Weights of a small GPT-style language model, trained from scratch on English Wikipedia.
Size: width 192, 5.86M parameters.
Architecture: learned positions, biases.
MLP neurons of a small language model. Each row is named by its layer, matrix (up: input weights; down: output weights) and neuron, and shows model dimensions 16-111. Each number is 128 + 32 x the weight over its row's rms, rounded and kept within 0 to 255.
After each neuron's rows, "fires in" lists the words (lower case) most often at its 100 highest values on Wikipedia text that the model never trained on; "fires after" lists the tokens most often just before its 100 highest values on Wikipedia text that the model never trained on.

L10.up289 [105 120  99 197 119 126 140 145 106 168  80 160 100 142 175  80 128 118 162 124 119  99 109  99 129 146 115  96  64 166 135 182 149 114 121 117 172  63 135 137 130 139 141 101 135  86 104 112 203 123  78  65 192 157 208 113 103 158 126 118 116  87 141 123  92 109  95  89  95 124 139 104 158 134 172 112 118 163 112 149 148  98  96 120  93 131 143 228 152 147 122  98 112  74 125 111]
L10.down289 [154 125  99  89 163  83 145 173 111 104 141 156 147  94 212 178 120 108 154 146 120 125 115  99 114 153  98 167  78 134 106  92 122 113  46 129 178 108 113 119  78 120 111 174 190 140 123  70 146 215 182 148 148  92  99 106 180 168  74 129 139 163 170 147 110 164 123 104 172 117  78 108 112 104 107 132 158 108  47 104 170 101 151  90 112 120 100 118 104 164 112 137 148 120 107 127]
fires in: "been", "son", "became", "also", "officiated", "served"
fires after: " be", " of", " s", "ec", " was"

L11.up764 [129 126 162 120  68 143  92 122  72 189 132 121 137 162 122 106 187 133 121 129 148 153 144 100 145 102 116  97 167 165 166  80 145 123 198 211 204 180 140 113 109  60 183 111  63 106 146 143 163 150 108 109 135 152  98 141 165  88 151 126 175 187 144 106  88 111  75 118 132 127 194 130  96 116 154 138 124 165 159 119  92 127 118 181 126 161 116 142 134 124 145 144 157 142 102  85]
L11.down764 [ 69 164  81 139 124  97  65 132 188  99 103 155 224 198 163 160 157 197 133  97  99 171 126  99 116  77 155 158 124 108  65  99 178  83 153 102 166 142  77  91 146 145 152 114  92 164  80  99 146  96  96 131 161 143 119  94 167 165 119 126 139 114  77 133 127 180  88 153 159 109 137 185 130 141 147 173 183 150  80  75 153 123  96 111 135 130 118 132 157 139 117 148 139  62 120  77]
fires in: "has", "according", "than", "can", "access", "made"
fires after: "c", " h", "er", " c", " th", "ad"

L3.up727 [188  95  87  84 110 106 177 126 133  83  92 212  96 111 120 178 122 120 128 186 141 126 164 161  95 190  84 100 206 130 188 162 145 107 140 164 121 136 182 121 130 105 126  85 147  73 126  88  94 123 158 142 110 114 121  44  99 128 143 146 129  46 127  89 109 123 119 165 129 165 139  80 105 136 159 136 197 138 160 152 139 112 134 125 202 145  97 101 134 167  91 195 127 170 103 102]
L3.down727 [125 139 110 133 185 110 177 165 148 155 178 159  53 147 146  93 107 181 154 115 161 108 100  99 160 146 129  76 140  99 149  98 135  73 163 137 138 119 120 150 112  74 157 186 123 137 113  52 130 127 125  80  58 144 144  98 130 195 140 116 168 106 123 164 122 111 153 176 151 129  83  78 106 137 149  88 167 117 123 110 154  92 119 114 132 115  87 134 139  67 157 185 198 209  84 118]
fires in: "not", "total", "notes", "nothing"
fires after: " n", " T", " N"

L7.up422 [109 113 136 132 141  69 157  93 112 160 150 117 185  62  80 136 144 137 125 138 175 165 160 162  51 166 113 115 100 193 128 121 112 102 148 187 110  94 164  81 138 165  75 165 129 186  88  54 130  68 140 116 172  88 121  99 103 113 100 139 105 143 109 147 124 144  50 124 136  99 120  61 167 154 181  81 121  99 114 157 130 115 138 156  78 164 119 125 136 123 108 148 130 150 107 179]
L7.down422 [131 129 147 128 182 151 163 178 203 186 108 123 143 133 107 155  85 119 139  99 127 111 131  91 190 157 159 186 151 122  65 200  89 139 149 116 122 191 129 150  63 146  91 114 139 122  96 189  91 114 101 145 115 175  90 212 101 102 137  89 116 161  83 116  97 121 160 114 158 138  79 117 142 121 107 175 134 116 107 121 157 124 184 163 106 132 101 126 153 122 116  35 158 129 105 132]
fires in: "where", "when"
fires after: "he", "h", "a"

L3.up506 [104 163 110 153 110 133 164 134 145 163 166 149 179 148 140  91 114  99 141  91 167  27 120 156 122 181 114 144 167  78 134 116 125 175 122 163 164 137 139 163 176 156  79 127 117 159 133 146 133  50 124 127 142 130 101 143 188 122 127 107 153  97 159 172 128 157 156 132 143 111 109 123 117  83 136 108 165 121 123 142  83 162 152 175 147  95  99 131 186  90 160 133  95 108  79 143]
L3.down506 [117 159 168  92  80 172 153 114 129 155 106 106  92  80 123  56 180 127  66 106 137 122 145 129 113 119 143  91 142 145 164  90 111 139 143 129 182 141 108 150 104 170 141 153  69  83  99 141 110 132 131 132 159 151 130 122 123 101 139  73 109 109 100 110 172 131 148 112 193 208 144 102 108  83 124 126 198 125 103 178 194 144 175  66  74 133  80 125 154  86 156 146 104 147 120 157]
fires in: "born", "led", "win", "lines", "bank", "running"
fires after: " b", " l", "b", " w", " B", " de"

L6.up36 [173  69 100 116 153 120  90 111 123 102 137 136 149 158 114 125 100 161 102 117 127 170 131 207 121  55 103 129 167 202 110 152 168 203 150 151 186 117 122  95 105 167 112 136 121 114 112 129  88 145 156 109 118 107  74 172 106  99 163 105 165 129  95 130 162  93 134 157 100 161 193 139  80 119 157 155 116 114 109 125 115 108 110 180 140 121 103 123 157 173 113 143 139 141  63 126]
L6.down36 [166 118  92 203 129  70 141 207  82  77 114 113 133 131  97  86 136 139 124 118 183 138 108  62 118 153 149 108 111 130 126 112 116  93 126  85 171 156 161 134 122 160 148  86  97  94  97 108 144 135 100 162 132 135  75 153 117 155 116 141 165 183 150 200 147 100 109 108 124 153 129 155 114 181 154 154 188 146 170 108 131 121 142 112  98 163 124 148 151 121 110  92 118 114 148 126]
fires in: "february", "next", "leica", "of", "early", "km"
fires after: "e", "ic", "ar", "he", " N", "/"

L3.up457 [125 171 136  83 150 124 179 102 110 150 210 143 158 131  97 152 136 109 119 134 143 123 157 116 103  90 173 159 130 150 146 131 112 145 106 122 132 131 148  89  75  94 139 122  73 136 127 106 168 158 101 102 141 144 128 139 169 191 125 122 112 156 126 140 151 128 191 107  87 181 143 122 104  13 125 141 107 142 122 131 118 178  77 142  49 165  74 136 117 108 129  96 144  54 124 155]
L3.down457 [186 135 134 125 107 134 132 155 133  95 108 125 123  83 137 137 155 157 121 185 193 126  85 107 120 132  65 157  70 137 142 125 110  95 105 148  83 143 137 116 131 129 122 102 117 127 177 172 132 152  52 178 171 111  76  95 127  88 172 131 203 107 112 145 117 176 127 133  91 111 166 141 144 176 124 106 179 178 117 114 122 128 136 127 175 128 124  97 180  39  56 144  94  92 128 130]
fires in: "town", "well", "than", "this", "fell", "when"
fires after: "w", " w", " th", " f", "ou", "he"

L3.up504 [155 111  78 154 139 171 128 147  99  69 103 150 136 122 118 133 124 122 165 145 119  92 102 168 121 125 105 220 104 182 189 120 119 105  90 153 158 155 140 207 127 127  95 141 140 119 117 132 149  98 159  74 136  90  92 132 129 150 118 107  72  77 130  92 166 132 164  74 110 185 124 125 121 143 152  94 181 146 219 142 138 121  94 128 122 152 110 136 159  90 123 139 144 165 105 136]
L3.down504 [114  44 114 139 106 137 117  91 123 124 154 119 130 152 163 149 113 146 146  85  95 136 106  74 120  97 150 132 158 146 146 108 111 142 156 134 187 146 133 142  96 122 128  61 160 156 112 185 156 171  99 188 172 134 142  80 145 139 141 151  98 103  92 159 143 145 111 123  77 137 150 136  73 136  93 117 149 177 128 135 123  51 125 176 140 200 156 161 204 119 117  75  86 134 151  53]
fires in: "in", "international", "eastern", "western", "southern"
fires after: "I", "ter", "U", "ther"

L10.up530 [135 105 165 110 118 109 123  72 154  86 166 101 143 163 148 175 100 122 158 118 104 107 157  91 123  64 143 144 137 146 228 112 155 105 141  95 136 142 145 148 160 157  79 154 105  87 167  79 160  95 123  96 114 141 141 121 173 140 107 115 146 135 108 167 134 160 123 108 106  97 150 112 163 113  80 120 119 185 166 134  92 126 121 121  80 148 114 148 111 153 159 156 100 116 128 124]
L10.down530 [103 115 161 122 116 163 202 151 100 142 100 126 117  87  70 145 128 195  75  67 141 173 136  83 184 155 133 110 125 122 144 148 129 133  71 129 111 154  94  77 149 108 137 102 175 116  70 118 103 127 112 108 156 123  64 121  99 119 161 121 159 196 158  95  93 148 166  93 123  74 137 132 162 107 164 103 151 163 113 121 181 183 116 101 136 124 136 118 124 144 168 130 105 149 133 124]
fires in: "february", "early", "career", "were", "debut"
fires after: "e", "ar", "re", " de"